config.toml
hidden_size = 320
qk_norm = false
parallel_block = true
MLP neurons of a small language model. Each row is named by its layer, matrix (down: output weights) and neuron, and shows model dimensions 16-79. Each number is 200 + 40 x the weight over its row's rms, rounded and kept within 0 to 999.
A block is one neuron, or neurons of one layer that tend to fire together. After each block is what it responds to, as a language model described it from the Wikipedia text at the highest values.

L8.down181,236,167,197,236,158,182,114,237,202,216,199,193,177,177,206,215,187,195,283,162,246,154,194,145,270,211,175,176,134,232,220,189,226,227,169,176,197,222,150,219,203,134,224,139,231,174,126,238,169,253,267,225,205,219,280,201,258,88,195,176,217,234,181,205
L8.down589,207,165,168,247,228,226,182,136,167,166,159,157,197,128,205,256,204,214,262,119,230,204,206,245,210,173,160,159,213,235,228,172,248,214,170,242,130,210,201,176,229,167,179,231,229,153,192,170,172,250,139,250,213,216,204,248,215,227,208,151,182,161,230,273
L8.down791,255,262,247,218,159,168,188,133,206,190,193,213,171,188,200,181,133,167,247,187,225,252,216,204,178,190,197,172,173,173,183,173,209,189,184,233,181,248,227,225,103,256,269,179,215,270,282,195,182,158,175,168,208,151,159,215,212,218,154,145,225,234,220,237
L8.down890,132,161,226,186,309,191,175,233,224,237,231,239,189,94,175,193,202,221,215,194,206,118,250,250,189,167,207,150,166,151,202,239,209,254,155,205,262,222,202,194,146,171,260,247,173,161,195,251,150,188,164,204,229,200,264,182,163,226,198,162,215,241,210,208
L8.down932,202,191,170,246,187,163,226,282,143,230,178,209,188,116,207,158,156,159,140,152,202,214,177,194,221,245,205,164,282,207,91,207,156,142,165,148,158,234,242,250,286,188,212,239,114,168,226,189,174,190,212,185,209,163,226,160,245,146,198,227,256,224,203,180
L8.down1008,187,225,186,203,267,210,261,215,134,166,184,190,175,311,237,151,246,220,216,169,255,204,183,241,146,183,205,163,222,141,166,194,181,204,177,240,215,222,198,202,191,121,132,172,200,225,226,219,138,196,156,216,200,190,142,240,229,157,169,235,152,161,212,164
L8.down1114,130,207,264,261,172,155,199,167,202,239,205,198,220,93,243,177,254,264,169,182,235,159,142,145,289,132,219,180,151,215,186,277,194,193,247,174,137,185,96,247,197,218,157,213,224,184,244,261,200,204,178,167,260,225,169,216,247,196,295,227,224,263,206,192
L8.down1243,234,178,185,206,228,150,205,219,229,162,198,190,224,267,203,172,171,146,198,73,190,123,181,147,200,174,229,162,258,152,291,199,199,222,165,179,122,172,137,273,170,254,169,247,126,185,219,273,215,207,258,172,182,205,234,199,198,210,169,238,272,207,226,192
Description: Measurement unit after number

L7.down173,160,233,178,213,256,242,203,184,193,109,225,204,171,241,261,213,235,171,160,103,190,239,195,174,165,154,86,200,158,176,201,101,158,151,165,236,190,180,175,261,211,189,224,190,171,133,276,213,201,244,251,199,173,236,245,245,239,114,252,227,202,177,273,142
L7.down233,119,234,237,211,240,213,193,145,217,165,229,262,180,169,210,196,206,132,247,168,168,164,156,220,189,203,191,193,198,201,238,168,160,106,189,204,247,231,215,280,120,194,206,198,126,183,207,234,219,192,126,210,184,182,242,207,247,163,171,220,252,235,224,196
L7.down286,245,169,192,243,237,150,193,212,184,178,227,246,196,190,189,217,154,239,196,203,274,277,258,185,209,204,189,142,184,186,235,186,192,146,260,190,243,183,192,218,205,237,188,247,285,267,158,167,191,194,120,165,148,261,137,174,239,242,129,144,155,186,194,204
L7.down530,184,210,214,210,133,196,130,210,132,222,155,208,211,109,274,171,181,187,244,172,206,214,213,217,230,232,237,237,247,262,207,214,229,186,209,128,257,180,186,183,240,232,126,176,201,233,169,189,231,251,251,249,163,183,214,149,227,247,140,137,133,150,165,256
L7.down828,187,243,200,220,208,141,175,177,184,193,187,168,177,164,212,273,159,197,280,81,295,209,196,148,220,264,170,152,169,251,149,264,212,261,207,168,168,140,206,215,226,169,192,179,217,229,227,203,222,217,147,239,199,234,141,211,179,214,234,177,187,197,243,189
L7.down1061,177,174,246,241,215,278,140,177,141,169,154,255,229,179,198,256,224,192,168,106,193,204,149,186,191,190,186,213,225,192,251,185,204,254,220,189,138,154,139,184,206,209,163,177,188,136,186,217,237,225,172,189,187,129,238,220,199,195,266,246,211,212,183,204
L7.down1135,166,214,253,228,222,220,189,258,220,231,171,297,259,244,179,184,200,240,206,227,146,116,188,261,193,293,185,181,200,156,159,196,173,192,181,215,202,244,196,184,155,70,190,191,266,127,220,216,213,203,226,155,195,212,181,197,193,225,176,186,189,118,164,207
L7.down1159,273,167,142,199,217,122,184,208,199,261,203,129,215,183,233,235,207,259,238,195,193,171,206,223,150,248,151,204,189,189,141,189,239,141,211,286,162,157,205,217,106,179,183,237,246,252,171,166,226,218,199,166,265,170,240,180,286,187,208,180,173,154,131,178
Description: Units after numbers

L8.down120,156,218,187,182,206,202,185,193,197,217,215,188,241,176,243,207,178,219,253,207,206,111,136,212,156,277,154,249,213,157,185,247,176,220,178,211,215,223,200,281,140,161,217,110,199,228,134,130,195,344,213,133,146,234,227,147,207,217,215,267,258,181,154,271
L8.down514,241,167,209,172,200,241,163,256,165,189,176,175,206,190,173,230,213,212,173,127,194,257,197,200,168,251,118,231,127,225,244,63,216,175,190,253,234,238,201,211,140,228,166,190,232,173,238,161,206,213,174,231,265,208,241,201,225,160,147,284,274,201,222,245
L8.down537,260,168,196,174,268,180,166,185,204,190,259,141,250,226,234,186,232,209,240,206,193,89,191,164,149,191,171,126,190,182,269,208,205,168,189,225,188,210,193,240,177,188,222,260,142,248,175,235,213,231,158,269,184,270,240,160,146,116,279,226,233,188,166,173
L8.down631,223,164,156,233,205,137,186,160,188,290,196,204,237,157,235,180,203,260,197,244,188,189,142,173,98,137,183,141,265,205,235,301,116,179,228,314,231,144,188,186,220,233,228,201,186,221,195,177,222,204,146,200,216,194,248,137,118,196,243,266,144,178,210,184
L8.down807,160,153,234,225,121,181,133,210,133,201,182,204,175,227,186,253,168,196,207,116,191,163,212,240,198,194,196,184,166,228,188,148,194,174,182,223,177,227,203,249,181,208,186,239,175,217,279,209,201,215,148,211,248,198,193,183,184,144,205,270,161,238,213,205
L8.down953,168,258,190,121,201,214,214,173,158,197,200,221,178,253,132,183,225,215,241,110,167,151,261,187,200,262,224,217,232,125,227,256,228,187,216,238,187,137,224,271,233,185,219,192,144,262,259,190,198,323,187,134,187,221,184,252,125,139,133,289,194,199,212,172
L8.down1037,160,216,211,248,188,222,205,187,226,200,184,193,223,184,109,168,229,240,165,167,175,209,164,233,162,267,233,156,250,163,176,202,164,212,308,176,155,193,222,189,238,190,145,211,206,135,234,216,280,253,110,143,213,150,199,176,235,185,176,203,228,191,133,205
L8.down1217,231,175,155,241,247,207,204,154,154,176,201,192,194,208,155,261,159,199,198,180,220,258,204,214,169,160,230,239,157,201,200,174,216,213,176,266,182,220,212,210,173,199,241,212,228,220,210,164,210,278,185,227,105,167,159,178,137,156,215,222,262,198,257,217
Description: Split verb stems

L7.down41,279,212,190,219,237,190,200,282,173,167,212,204,227,141,256,260,218,146,194,223,216,208,159,191,132,165,161,158,145,220,173,176,189,167,170,235,245,244,220,188,182,234,229,181,193,206,211,122,202,228,219,223,261,246,243,206,191,209,203,167,235,166,204,227
L7.down177,262,158,188,241,182,211,201,262,160,241,218,189,157,195,262,225,232,145,191,146,229,200,230,232,214,225,158,235,135,246,239,224,148,198,136,243,193,219,164,265,172,193,235,205,236,237,244,157,218,262,216,207,168,209,194,243,178,123,148,167,271,149,302,217
L7.down296,129,162,214,184,189,124,172,226,154,103,216,174,222,259,221,184,222,187,215,177,229,185,174,180,217,212,209,217,212,292,92,182,106,121,220,200,220,226,155,259,275,222,157,160,202,248,202,134,185,222,201,269,234,147,144,227,214,258,256,224,192,269,208,173
L7.down346,276,200,202,137,145,179,253,191,146,128,189,143,256,227,172,258,184,208,150,99,269,231,141,275,185,215,155,213,128,176,276,230,262,232,167,176,123,230,145,218,175,210,285,168,166,246,228,167,182,222,167,198,172,225,257,196,208,239,112,160,245,204,236,236
L7.down797,197,184,175,249,171,257,139,181,227,228,210,233,274,195,228,220,130,228,215,150,126,159,214,184,204,293,188,228,214,124,187,240,156,244,186,241,234,199,229,234,193,212,260,237,198,198,244,143,144,238,120,215,140,199,173,128,251,245,145,182,220,201,194,223
L7.down932,143,202,158,240,238,193,115,164,177,221,196,257,198,206,168,230,184,213,200,196,206,207,196,235,243,180,162,234,200,301,174,211,196,163,168,258,213,178,146,218,213,183,182,242,245,205,278,198,201,243,179,279,188,193,155,154,146,201,192,110,290,134,241,215
L7.down1015,208,284,227,218,231,190,128,221,252,240,194,197,171,221,260,177,187,227,247,162,232,281,213,228,189,206,159,186,248,121,214,243,238,285,197,199,187,211,249,234,218,206,214,190,263,248,167,239,195,169,172,193,190,237,193,204,197,218,237,228,245,248,180,141
L7.down1040,245,195,223,201,201,276,204,200,154,241,145,155,197,237,225,146,189,255,208,145,156,151,220,172,168,204,168,187,226,197,127,194,161,254,191,186,186,183,199,229,159,209,175,196,224,179,193,196,221,182,168,230,200,232,123,301,192,155,176,188,257,192,193,177
Description: Verb stems mid-word

L5.down8,182,248,244,201,232,125,162,220,190,232,172,149,177,180,183,211,192,199,212,228,222,204,187,178,231,138,237,149,171,176,234,208,182,229,147,147,253,254,173,218,226,246,155,157,168,149,197,176,249,195,241,270,234,198,212,267,240,143,135,162,194,239,250,190
Description: Digits after decimal point

L5.down437,215,178,223,253,178,219,184,190,173,225,197,250,142,239,174,227,260,199,204,222,260,161,211,145,179,183,153,192,206,190,137,221,190,181,204,290,205,142,189,175,183,197,214,191,209,188,300,167,198,220,245,254,210,207,196,198,220,206,216,199,180,185,199,183
Description: Transitive verb completions